Weights of a small GPT-style language model, trained from scratch on English Wikipedia.
Size: 13 layers, width 512, 4 heads of 128, MLP 4096 ReLU, 77.7M parameters.
Architecture: LayerNorm before each block, learned positions, biases, tied embeddings.
Training: 947M tokens, 7223 steps.
MLP neurons of a small language model. Each row is named by its layer, matrix (up: input weights) and neuron, and shows model dimensions 64-159. Each number is 200 + 30 x the weight over its row's rms, rounded and kept within 0 to 999.
A block is one neuron, or neurons of one layer that tend to fire together. Before each block is what it responds to, as a language model described it from the Wikipedia text at the highest values.

Responds to: Leading number token. The first digit-chunk token of a number in running text or tables, after words like on, of, at, or a pipe, e.g. 13 March, aged 91, 20%.
L2.up664,202,170,212,207,213,184,165,172,194,204,208,238,164,212,165,182,179,226,212,224,240,187,186,246,179,111,201,229,157,214,213,230,180,192,269,165,123,174,210,174,195,191,173,212,219,187,197,253,227,162,158,198,175,186,223,209,185,221,221,160,223,206,208,238,217,194,197,210,248,227,206,280,193,146,170,194,171,197,207,199,243,187,205,231,132,159,215,153,167,233,244,180,185,237,208,202
L2.up1783,199,229,255,183,199,193,144,181,152,222,203,201,144,178,247,167,193,242,184,187,178,236,200,230,189,184,201,199,196,196,212,202,203,189,247,191,167,206,167,150,162,216,155,200,207,200,189,218,213,205,189,215,226,189,176,225,229,147,172,209,158,217,203,200,148,191,268,178,254,168,151,239,202,210,230,191,213,195,115,203,233,181,203,178,217,173,195,198,215,225,187,208,170,170,225,163
L2.up2207,156,170,203,163,218,194,142,187,181,212,205,225,160,171,213,188,222,165,244,193,194,192,207,208,194,237,197,207,140,202,209,181,139,238,231,139,205,218,225,171,227,222,184,186,190,172,173,200,205,217,142,175,243,191,135,160,219,180,218,214,184,208,241,220,211,170,219,192,245,173,218,233,154,219,205,152,176,159,204,208,263,159,216,216,182,221,195,172,162,194,247,200,182,153,208,225
L2.up2940,212,201,225,137,166,187,200,215,181,210,225,180,204,168,198,166,216,205,200,163,198,200,185,250,171,171,191,209,162,208,204,225,225,170,227,160,153,176,203,206,202,185,184,192,216,195,214,220,243,252,170,202,196,204,180,272,225,168,219,222,168,200,217,188,211,187,183,180,210,229,144,197,199,152,148,165,155,162,136,178,238,202,224,195,203,203,205,174,227,202,228,256,169,200,182,197

Responds to: Kinship nouns after possessives. Family-relation nouns right after his/her or a possessive in biographies and plot summaries, such as mother, father, brother, including in-law forms; weaker on word-piece fragments inside names and on table pipes.
L5.up150,171,200,272,210,185,192,221,158,146,199,198,180,184,168,179,199,215,167,164,182,192,204,190,187,191,181,168,167,164,193,227,234,217,235,161,152,170,215,220,218,231,184,233,182,203,190,213,217,197,201,160,195,179,238,218,206,249,166,190,227,224,176,192,232,188,220,189,171,214,188,185,181,154,163,214,248,155,220,202,231,189,181,183,240,145,252,137,211,166,198,200,229,199,156,206,193
L5.up3755,193,177,214,232,258,219,169,215,218,141,162,204,254,213,160,156,221,226,189,181,244,253,187,183,198,223,263,215,177,179,187,198,206,204,186,196,217,191,197,177,170,218,192,196,189,203,195,190,184,202,198,172,247,155,152,193,152,228,202,131,190,195,233,202,199,167,164,110,177,181,263,187,185,158,215,173,227,228,215,225,205,198,211,237,179,183,238,223,143,196,226,174,146,196,183,199

Responds to: Wiki table and section headers. Header words of formulaic Wikipedia tables and sections, such as column titles (Position, Length, Goals, Pts) and section headings (Personnel, Distribution, Filmography); also census boilerplate like households, median income.
L3.up661,228,223,211,137,180,182,184,187,246,231,184,204,162,184,183,193,209,193,179,196,187,223,214,200,187,227,159,199,210,166,209,162,224,131,183,183,238,205,219,201,223,165,152,188,203,188,225,137,192,166,164,197,154,231,197,241,222,210,200,165,188,222,177,138,218,239,182,201,200,219,175,210,192,179,207,191,244,154,149,236,175,235,173,185,185,188,179,214,204,202,231,222,242,182,196,179
L3.up1473,185,178,136,222,180,234,181,161,196,195,199,206,251,194,167,169,201,225,212,197,210,162,200,191,188,157,173,202,197,201,228,197,201,120,220,199,146,220,244,240,148,183,197,212,183,214,177,189,236,231,176,162,181,229,160,253,230,221,165,209,185,145,192,136,231,228,112,195,196,214,185,217,210,227,223,182,219,184,174,249,180,223,172,188,211,205,256,241,185,176,211,168,260,233,184,180
L3.up1485,216,201,176,155,141,221,244,220,212,159,210,183,189,189,231,216,207,185,259,185,237,231,174,212,216,205,195,195,188,154,180,201,216,196,202,211,144,215,185,175,199,120,186,218,282,191,197,224,191,166,184,111,214,175,220,210,188,247,171,195,213,172,194,205,218,215,131,218,190,195,196,207,182,208,287,194,198,151,186,215,210,174,248,194,225,230,209,202,183,155,187,213,237,192,213,177
L3.up2515,204,195,216,194,195,231,183,242,269,154,225,193,239,195,182,177,195,214,196,194,177,251,193,230,220,219,230,187,157,183,101,178,196,258,192,182,202,176,245,161,181,192,193,248,178,209,201,186,215,218,217,208,220,136,187,214,247,231,220,189,153,207,204,213,209,185,142,190,189,175,162,238,219,211,210,195,218,162,166,191,246,218,205,179,259,167,304,233,218,226,237,174,207,219,201,185
L3.up2818,194,149,209,204,178,222,245,182,236,220,188,162,192,204,206,188,168,146,163,156,149,230,212,210,213,142,251,171,208,193,188,195,191,189,179,220,214,252,217,258,199,187,211,183,237,192,191,251,284,227,178,224,204,251,188,161,190,170,209,150,152,148,185,140,264,215,199,213,183,219,208,184,187,153,159,144,190,243,243,213,246,246,234,125,150,183,180,208,187,151,193,227,259,236,184,245
L3.up3014,213,188,236,188,162,217,220,215,241,188,240,178,197,182,148,153,227,211,171,179,234,243,192,208,231,208,222,246,177,187,229,214,175,249,284,126,199,195,221,202,200,161,243,212,211,230,163,153,235,177,221,142,150,176,136,208,262,209,242,154,208,188,202,183,203,203,152,188,195,187,197,216,218,180,209,211,212,231,197,189,213,201,250,189,188,212,172,259,247,158,195,236,274,176,198,208
L3.up3870,214,291,179,167,176,240,173,201,242,200,263,204,191,128,159,191,138,196,176,171,221,231,194,237,233,213,192,194,178,206,219,224,189,130,197,214,172,243,195,246,195,133,193,262,229,262,159,221,219,178,189,185,218,229,221,185,207,237,188,230,193,186,213,216,228,184,175,176,196,210,224,218,204,188,224,197,196,221,213,150,205,225,210,189,205,191,168,217,205,262,231,182,217,224,240,176
L3.up3920,256,220,193,210,175,181,202,194,215,184,215,179,211,175,176,175,187,249,246,211,231,218,182,196,181,158,181,226,117,151,206,202,228,208,127,178,185,115,269,196,214,209,236,229,187,167,188,146,218,207,139,174,158,221,241,229,175,199,166,178,208,208,196,204,179,148,150,185,214,201,193,221,231,151,194,190,181,194,182,209,222,247,215,192,175,148,296,204,211,216,169,178,229,196,219,178

Responds to: Regnal numerals and fragments. Roman numerals after ruler or pope names (Henry IV, Ahmed III, Gregory XI), plus short word-piece fragments such as X, Q, Kh, ter, x, and year-range pieces like -17.
L3.up353,194,219,196,221,169,247,186,183,217,192,202,149,233,209,166,223,170,190,198,159,180,156,151,248,229,256,209,148,164,193,233,258,178,176,158,180,223,222,164,214,155,213,200,182,177,206,160,228,208,225,204,208,216,176,201,207,215,223,193,210,163,206,257,167,196,222,224,215,243,190,180,202,246,140,169,211,187,174,146,229,194,197,182,172,179,182,214,236,175,168,136,178,204,161,195,212
L3.up970,202,231,231,189,246,211,200,225,165,163,197,247,188,209,188,222,136,206,181,202,204,163,188,199,172,176,236,183,230,218,179,224,219,122,213,220,179,234,228,171,197,214,158,217,229,168,219,245,141,188,169,171,188,208,182,191,188,191,263,174,259,247,203,156,205,221,220,238,206,196,165,196,197,290,177,228,237,212,216,243,201,193,180,180,171,183,165,185,169,235,181,194,205,216,212,175
L3.up986,179,200,218,202,186,205,159,161,239,170,237,237,155,212,229,234,175,195,202,221,232,169,209,207,181,180,202,170,207,208,233,180,244,198,203,168,170,224,189,224,192,181,208,174,231,223,234,187,220,246,167,220,190,164,228,230,280,185,234,147,242,187,296,211,176,191,229,196,212,153,130,203,233,145,183,212,188,155,173,171,234,190,237,200,217,186,242,221,166,197,180,210,245,172,221,198
L3.up1472,212,213,219,212,236,224,169,171,204,149,231,189,201,209,185,229,212,207,212,192,189,152,153,204,191,175,246,206,194,211,157,153,170,171,211,186,190,174,175,147,210,222,181,142,150,201,286,277,248,206,130,205,180,189,156,235,171,251,258,238,214,205,231,181,152,222,176,239,227,262,170,248,199,186,174,169,213,152,241,219,230,205,222,202,193,172,179,185,206,192,140,237,210,208,239,211
L3.up2354,202,229,201,194,223,244,150,250,208,211,236,186,159,208,176,222,209,229,178,202,238,181,201,269,159,206,206,187,158,268,241,179,166,222,212,157,167,177,152,171,249,194,164,163,186,151,241,159,211,194,167,251,202,242,164,245,178,221,237,186,200,193,168,195,194,228,204,235,201,198,195,202,203,174,144,117,170,134,161,229,203,235,234,137,183,231,166,169,171,224,236,245,239,180,197,177
L3.up2809,217,205,186,180,212,212,176,203,168,192,245,195,230,168,233,167,178,237,186,201,206,262,174,172,215,276,222,192,177,181,230,226,207,238,192,216,168,179,228,210,185,190,220,247,193,174,188,200,210,183,238,215,205,194,182,224,169,220,232,216,143,213,248,172,149,182,213,223,161,171,189,217,217,176,161,210,215,201,106,261,236,197,223,183,223,245,195,213,172,220,201,211,229,201,181,185
L3.up3059,196,203,214,170,229,187,256,166,180,220,212,220,173,188,211,233,154,203,214,225,223,178,223,257,182,182,170,201,166,200,195,199,203,152,186,194,191,210,202,205,181,214,185,108,165,191,222,213,152,165,200,213,165,206,178,161,189,196,222,166,195,199,230,184,190,219,192,204,205,204,165,174,227,196,210,154,212,192,172,178,238,188,235,179,219,224,209,141,195,193,234,191,199,208,229,194
L3.up3482,199,200,157,183,191,184,216,193,272,211,204,140,197,203,210,234,208,158,167,203,249,222,228,264,231,173,205,243,201,136,183,244,169,273,213,186,209,238,195,121,183,206,174,208,197,191,255,214,186,189,190,182,211,193,213,181,209,185,228,236,151,203,220,180,187,156,255,193,201,227,178,222,213,227,251,195,219,172,189,160,126,208,191,182,195,207,216,188,166,181,249,233,261,206,212,203

Responds to: Family relation words. Kinship and marriage words in biographies, mostly after his/her, such as wife, married, mother, son; weaker on match scores and "including".
L2.up57,217,147,222,188,192,186,171,196,162,238,256,197,182,216,191,225,207,175,192,174,219,180,166,223,238,232,168,184,260,217,156,216,173,241,228,268,217,223,150,249,122,201,199,212,240,258,232,196,148,166,231,166,155,218,203,195,166,215,195,185,207,202,187,194,192,228,147,181,142,213,285,258,178,161,192,163,174,237,179,198,175,178,183,177,230,234,168,219,204,209,244,169,153,200,219,238
L2.up178,178,232,185,179,233,183,188,235,225,204,199,166,202,216,206,199,242,202,214,237,262,223,134,152,181,202,153,171,206,179,194,208,211,207,208,160,207,243,193,205,209,154,219,184,183,215,223,164,211,186,171,146,175,198,150,180,208,196,216,205,211,219,232,165,162,188,187,224,210,243,193,241,210,165,238,195,219,141,195,218,237,188,223,178,154,192,153,206,211,146,246,163,138,200,150,177
L2.up2264,213,205,154,224,195,236,178,262,162,189,207,144,160,229,185,212,212,203,166,179,181,195,114,176,198,197,236,193,229,206,160,199,135,237,206,183,173,179,171,226,175,190,175,261,237,257,254,207,219,226,205,210,170,268,149,246,199,211,177,177,219,204,196,208,184,146,195,169,160,197,224,273,221,210,188,219,189,200,215,249,215,191,196,209,155,262,150,205,170,221,181,173,169,200,193,167
L2.up2740,175,146,192,206,194,218,215,186,141,179,184,154,215,207,247,214,223,212,169,145,231,248,168,138,253,230,218,182,221,194,115,208,259,195,161,220,199,156,231,183,146,177,178,162,163,212,181,176,233,148,230,193,175,211,241,229,142,216,168,178,180,229,268,179,197,150,147,203,175,214,193,250,198,224,237,184,188,202,233,210,183,235,188,143,201,216,171,184,201,199,195,194,196,160,236,145

Responds to: Monarchs, states and rulers. Words naming rulers, thrones, kingdoms and states, such as king, throne, of in "Emperor of Russia", regnal numerals like Ahmed I, and Army/State/Church in proper names.
L5.up2549,227,235,167,254,168,199,243,154,235,185,216,140,203,224,171,196,207,171,227,198,173,173,165,189,203,253,218,224,205,171,233,198,246,165,187,178,217,143,165,207,191,188,218,156,200,244,215,201,163,203,206,215,221,185,205,152,224,248,208,211,253,179,220,174,207,191,212,188,196,204,172,216,210,206,220,165,249,189,174,176,179,190,141,188,158,195,222,273,212,177,166,216,173,187,159,209
L5.up3777,233,245,222,217,184,181,205,166,252,192,209,152,205,165,164,197,254,209,258,216,209,168,166,222,206,217,185,252,145,112,248,239,227,177,186,202,191,172,161,199,213,247,203,154,200,203,190,230,198,218,216,207,185,180,288,211,221,229,238,168,163,158,174,173,179,231,228,229,179,217,210,226,162,205,220,190,219,176,219,228,216,196,226,250,244,217,205,225,198,172,205,240,194,240,181,245

Responds to: Gender and kinship nouns. Nouns for people by gender or family tie, such as women, men, wife, daughter, mother; weaker on scattered word-start pieces like contact, target, Season.
L3.up94,195,213,235,196,191,175,190,249,189,189,188,212,190,233,198,191,179,187,237,232,224,207,187,267,185,285,182,203,165,165,230,211,159,168,168,160,165,200,192,278,195,248,150,190,239,200,212,202,215,203,179,140,218,193,261,193,209,201,233,197,238,216,135,181,241,206,232,188,176,250,158,231,211,185,204,206,213,171,199,230,152,203,179,146,178,157,228,140,213,220,324,230,188,217,227,267
L3.up982,162,161,134,173,196,187,142,167,182,188,209,200,217,218,233,172,222,193,194,206,227,190,188,173,208,174,196,159,188,232,183,215,182,164,251,228,178,172,192,222,168,178,171,232,179,233,237,136,178,167,232,155,259,227,177,185,230,173,165,234,157,229,229,205,240,225,217,165,153,194,232,229,214,140,160,236,241,200,194,236,232,270,147,211,190,252,137,190,172,203,192,207,199,238,190,201
L3.up1370,198,206,188,216,209,253,210,193,188,191,133,153,210,216,193,217,200,195,192,215,175,188,163,229,200,199,206,253,207,183,235,212,180,205,147,250,153,282,191,125,213,111,224,176,182,222,166,206,221,176,190,188,187,184,220,210,149,206,203,184,157,200,240,232,210,232,207,145,225,183,213,231,218,212,170,226,198,176,206,269,122,212,209,214,239,186,209,219,187,202,251,187,160,185,183,205
L3.up2426,207,235,173,236,161,180,230,211,152,259,190,182,185,155,199,200,185,162,214,153,183,240,186,187,211,198,175,223,203,184,229,178,164,207,166,208,190,167,192,159,164,247,206,202,196,143,189,182,191,162,175,231,205,241,237,203,240,206,187,184,160,194,172,179,157,174,210,205,193,206,176,220,210,229,177,180,220,191,163,236,130,166,167,202,227,210,235,171,173,197,228,218,249,193,186,221
L3.up2529,190,182,237,216,160,131,175,193,163,189,245,180,179,205,194,181,230,184,164,203,198,188,211,197,233,172,230,255,226,162,196,242,162,243,242,208,199,176,239,236,183,185,267,216,206,217,184,166,195,195,178,196,123,234,191,179,233,174,181,241,181,198,246,187,192,223,221,180,206,158,195,199,201,160,210,165,182,237,208,175,201,215,183,163,162,192,206,233,213,181,254,134,161,170,198,239
L3.up2594,194,238,209,196,197,230,145,172,219,213,189,207,182,224,175,218,171,205,212,189,204,184,180,163,222,195,207,159,174,206,212,181,205,188,185,254,171,191,202,183,231,182,188,151,162,184,165,187,194,220,161,154,190,167,180,176,170,220,241,183,164,182,161,180,195,218,250,172,194,224,230,213,180,223,189,198,260,213,189,205,166,242,241,215,213,235,184,221,212,180,217,174,226,208,182,187
L3.up3028,220,222,238,227,202,132,148,226,192,194,171,158,185,172,215,192,229,201,199,247,176,181,201,183,181,176,198,195,188,199,190,178,166,173,181,244,202,187,204,137,205,244,164,179,217,158,259,177,215,240,166,171,195,209,255,177,145,198,207,170,191,205,233,189,188,176,186,186,149,135,190,215,192,260,194,258,206,162,261,188,182,163,179,225,222,215,137,170,253,201,208,187,222,242,247,202
L3.up3353,191,201,190,154,135,192,183,188,194,214,174,173,207,153,176,249,165,210,167,185,183,193,131,237,152,211,240,234,207,192,198,185,198,184,204,202,149,197,184,143,226,201,222,189,279,254,240,200,240,230,198,240,206,255,234,220,153,226,164,215,225,182,212,196,235,215,203,206,202,207,208,244,208,186,221,222,225,142,183,180,209,152,246,229,185,190,193,142,247,155,174,224,197,206,235,244

Responds to: Empty table cells. Bare space tokens right after a pipe, marking blank cells in Wikipedia tables (sports stats, election results, census rows), and weakly "use", "basis", "-ly".
L5.up2820,204,236,222,193,132,228,206,191,130,177,217,178,173,183,169,186,197,227,185,213,195,198,189,192,195,152,218,169,224,171,244,240,223,179,182,211,206,206,183,234,197,170,147,177,171,206,220,194,245,263,213,166,201,208,222,188,223,206,198,133,152,153,216,187,236,148,152,234,181,229,172,199,236,275,193,224,221,189,204,267,202,198,207,175,204,228,215,257,176,193,180,184,252,219,177,224
L5.up3254,265,233,210,201,137,156,201,179,226,151,209,191,157,182,223,230,212,222,181,276,209,197,170,163,206,154,228,216,193,204,172,164,257,211,179,166,214,194,180,211,199,213,138,205,207,245,216,225,170,172,226,237,212,265,251,180,214,199,185,181,191,193,221,180,218,212,210,207,225,181,183,181,189,220,195,245,193,207,210,207,175,162,168,206,162,161,134,219,213,145,174,205,207,170,193,255

Responds to: Wikipedia section-heading words. Word pieces early in Wikipedia section headings and table captions (Sched in Schedule, Season, Friendlies), plus census boilerplate like "there were 421 people".
L5.up2260,194,207,231,196,178,248,199,210,218,170,207,188,240,175,163,184,129,245,198,214,186,186,241,250,281,191,219,177,207,198,147,168,231,233,192,202,182,205,204,216,166,167,200,202,218,221,184,148,217,146,166,156,171,214,194,154,173,182,213,226,173,176,224,171,195,240,136,196,192,201,206,197,243,205,190,223,218,189,162,238,205,226,197,220,184,161,199,203,180,178,202,166,179,206,225,213
L5.up3764,216,242,170,199,223,233,208,209,241,243,197,171,186,158,227,208,239,185,183,164,245,199,206,169,268,150,188,269,209,214,159,212,219,275,220,197,166,204,236,197,185,201,179,210,264,232,177,156,156,198,226,181,168,207,175,225,207,234,161,210,165,192,175,226,177,281,182,237,175,214,272,141,218,183,217,195,203,203,210,182,154,204,225,237,194,126,236,227,171,199,263,198,193,213,222,162

Responds to: Table summary cells. Cells in sports, election and track-list tables, mainly summary or points headers like Total, Pts, Pld, Votes, plus === subheading starts.
L2.up836,179,214,166,189,230,209,217,218,254,198,203,199,201,211,243,232,169,209,164,162,249,192,184,151,218,181,200,241,185,147,166,170,176,207,165,194,165,214,209,152,215,224,143,159,168,225,163,239,197,143,234,214,195,203,215,215,219,219,206,236,198,204,216,185,210,199,183,188,186,158,181,172,174,266,173,185,197,176,168,144,190,245,221,181,208,196,239,251,192,235,242,157,227,220,214,195
L2.up1158,190,210,189,229,184,159,236,196,156,213,201,197,148,227,202,193,205,230,192,204,186,203,200,191,157,189,173,259,147,187,206,174,163,233,192,183,196,233,197,201,152,255,220,226,223,198,152,193,257,257,184,247,220,212,201,231,185,235,168,209,181,183,226,239,188,237,211,222,167,159,189,195,182,194,192,228,227,172,186,217,122,210,183,209,268,182,195,216,213,180,180,160,232,189,199,190
L2.up3417,215,260,177,204,204,237,191,211,203,145,231,189,207,257,225,186,220,205,182,218,198,237,191,169,262,239,155,207,176,227,191,190,232,198,196,253,194,155,177,202,163,225,261,185,201,198,194,181,198,200,186,187,215,192,246,223,185,232,166,209,249,245,191,249,213,236,202,261,209,258,221,200,167,187,190,183,246,203,229,205,195,226,208,185,211,237,166,230,208,189,185,187,154,152,202,151
L2.up3807,208,204,222,209,171,173,186,229,239,182,260,213,177,185,200,210,225,190,199,173,239,191,121,169,226,159,148,247,210,154,209,169,203,206,203,190,209,178,234,202,227,250,199,234,215,213,164,157,275,144,221,168,230,239,204,243,232,195,198,237,231,191,199,174,146,214,169,249,164,198,200,185,172,229,245,207,205,181,171,221,244,187,224,224,220,183,251,261,213,189,192,161,232,155,264,239

Responds to: Empty table cells. A blank space token right after a pipe in Wikipedia tables (sports stats, election results, filmographies), marking an empty or spacer cell before the next pipe.
L2.up1182,229,189,175,215,180,203,224,195,278,206,185,185,140,196,216,220,195,200,184,227,252,199,219,192,195,193,192,203,147,191,177,159,273,195,187,198,196,234,207,198,161,216,238,209,243,194,244,187,176,195,185,215,250,199,247,194,131,201,185,156,170,180,228,235,253,162,246,226,198,223,194,187,209,244,202,222,219,171,243,179,182,215,173,203,239,194,196,186,209,211,221,268,188,194,239,185
L2.up1704,192,180,215,219,250,186,195,175,194,262,243,233,178,251,208,246,200,192,127,208,207,208,143,198,205,195,157,200,194,243,181,228,148,180,174,216,132,195,155,159,199,178,182,215,227,200,212,261,172,195,176,233,218,188,173,193,151,202,186,180,182,217,193,225,197,153,186,172,230,166,269,197,209,178,211,212,162,205,188,220,230,234,171,216,211,194,183,215,181,192,175,206,131,214,230,193
L2.up2110,156,205,277,190,225,208,172,183,224,215,167,229,203,216,189,218,259,215,200,187,196,190,187,178,269,155,191,193,200,185,150,189,252,230,209,208,193,189,197,209,168,204,189,166,204,153,216,153,161,164,230,228,200,237,202,190,199,205,185,210,196,152,256,174,220,148,144,149,221,199,204,210,224,185,272,214,265,228,227,196,180,206,169,199,241,210,154,277,228,200,228,210,205,198,143,235
L2.up3561,209,213,224,175,191,164,209,137,219,160,231,162,138,165,207,181,210,236,212,280,216,150,188,212,247,178,205,192,210,212,191,196,263,201,191,176,210,199,219,189,179,194,191,202,188,171,227,162,221,182,226,219,190,178,256,194,228,216,218,144,209,190,199,191,229,210,203,173,224,227,188,196,207,241,239,175,167,197,175,201,220,172,220,177,191,190,215,211,273,246,198,226,213,196,218,241

Responds to: Empty table cells. A lone space token between two pipes marking an empty cell in wiki tables (election, filmography, sports), rarely a stray space before symbols.
L3.up257,244,252,181,194,188,202,219,188,207,173,210,207,208,192,196,239,218,187,158,226,220,204,181,176,182,191,180,179,179,190,161,200,200,145,185,120,177,212,197,164,175,205,233,173,196,168,231,160,230,205,212,215,231,205,179,173,183,233,175,223,190,180,240,209,196,123,258,197,150,154,237,199,235,130,217,203,202,190,226,202,139,195,186,203,190,178,175,209,143,242,241,204,219,157,191,241
L3.up266,200,168,202,225,190,168,223,207,195,214,204,224,133,159,200,257,205,172,171,209,210,216,211,169,230,196,225,177,183,181,208,211,200,185,232,171,180,226,188,147,250,208,174,194,174,214,229,196,214,143,131,188,178,129,225,214,169,206,177,193,154,212,279,168,234,192,151,169,190,178,237,191,218,159,184,185,194,158,184,129,172,187,185,226,176,166,212,194,152,232,168,217,209,194,216,192
L3.up1173,185,200,224,195,194,199,208,167,161,195,237,173,206,199,174,192,205,252,174,208,246,197,178,178,166,192,206,239,223,250,241,229,173,180,206,193,227,167,144,172,211,204,166,214,182,193,191,218,171,165,165,257,168,223,192,185,251,202,174,177,197,183,242,176,208,174,177,200,142,177,247,196,251,235,239,226,180,193,190,218,191,230,237,153,169,159,236,158,178,174,175,176,215,176,217,215
L3.up1392,220,158,199,187,204,231,142,243,170,169,220,194,238,278,159,233,196,202,216,273,194,234,137,254,187,172,206,212,194,145,248,216,179,231,175,195,230,184,210,193,218,191,193,208,233,226,229,198,129,188,166,220,207,248,272,193,226,225,231,163,202,190,180,220,192,210,157,237,204,229,159,181,185,258,185,239,203,159,261,189,146,180,202,216,205,220,224,183,209,246,179,179,209,243,203,233
L3.up1796,225,231,246,171,194,216,229,182,215,178,189,191,158,194,196,190,188,220,223,203,203,242,162,186,165,140,142,230,210,196,230,256,190,177,218,213,199,128,170,225,245,243,184,188,188,152,203,197,259,168,167,192,189,265,182,227,194,211,167,211,191,230,159,281,178,202,135,212,222,220,159,177,200,254,211,183,216,172,223,199,199,148,231,197,257,213,202,204,189,168,216,172,194,191,209,178
L3.up2765,167,193,205,227,184,200,215,191,261,171,201,200,182,180,186,183,210,204,234,220,191,223,211,183,194,259,205,218,159,206,195,226,220,185,194,215,231,151,172,222,224,184,273,231,218,150,197,188,216,147,164,212,167,196,179,207,230,198,192,210,165,169,174,171,210,212,187,221,190,187,171,213,288,252,227,211,210,202,184,219,189,146,180,202,187,212,170,186,216,212,261,227,240,204,224,178
L3.up3205,209,237,193,208,202,242,226,163,217,169,204,206,149,121,219,201,241,230,199,239,213,208,167,208,221,185,199,190,220,231,188,189,240,175,246,163,202,211,208,194,189,186,200,246,172,188,179,155,156,192,182,244,173,197,229,209,205,216,125,196,185,195,179,226,259,211,159,217,233,167,194,217,202,195,213,194,224,198,242,148,186,224,228,188,173,191,195,231,158,203,222,180,192,206,201,238
L3.up3997,300,183,182,243,212,198,213,185,228,223,187,207,200,237,163,224,219,224,239,225,214,222,145,188,172,191,167,213,236,258,145,227,229,146,194,219,219,198,203,218,299,208,211,187,169,234,210,216,191,208,158,203,197,214,175,195,161,227,196,210,160,248,212,250,227,196,201,173,205,232,175,165,210,218,194,169,135,201,207,188,200,155,227,144,184,189,189,156,203,229,195,140,222,200,178,203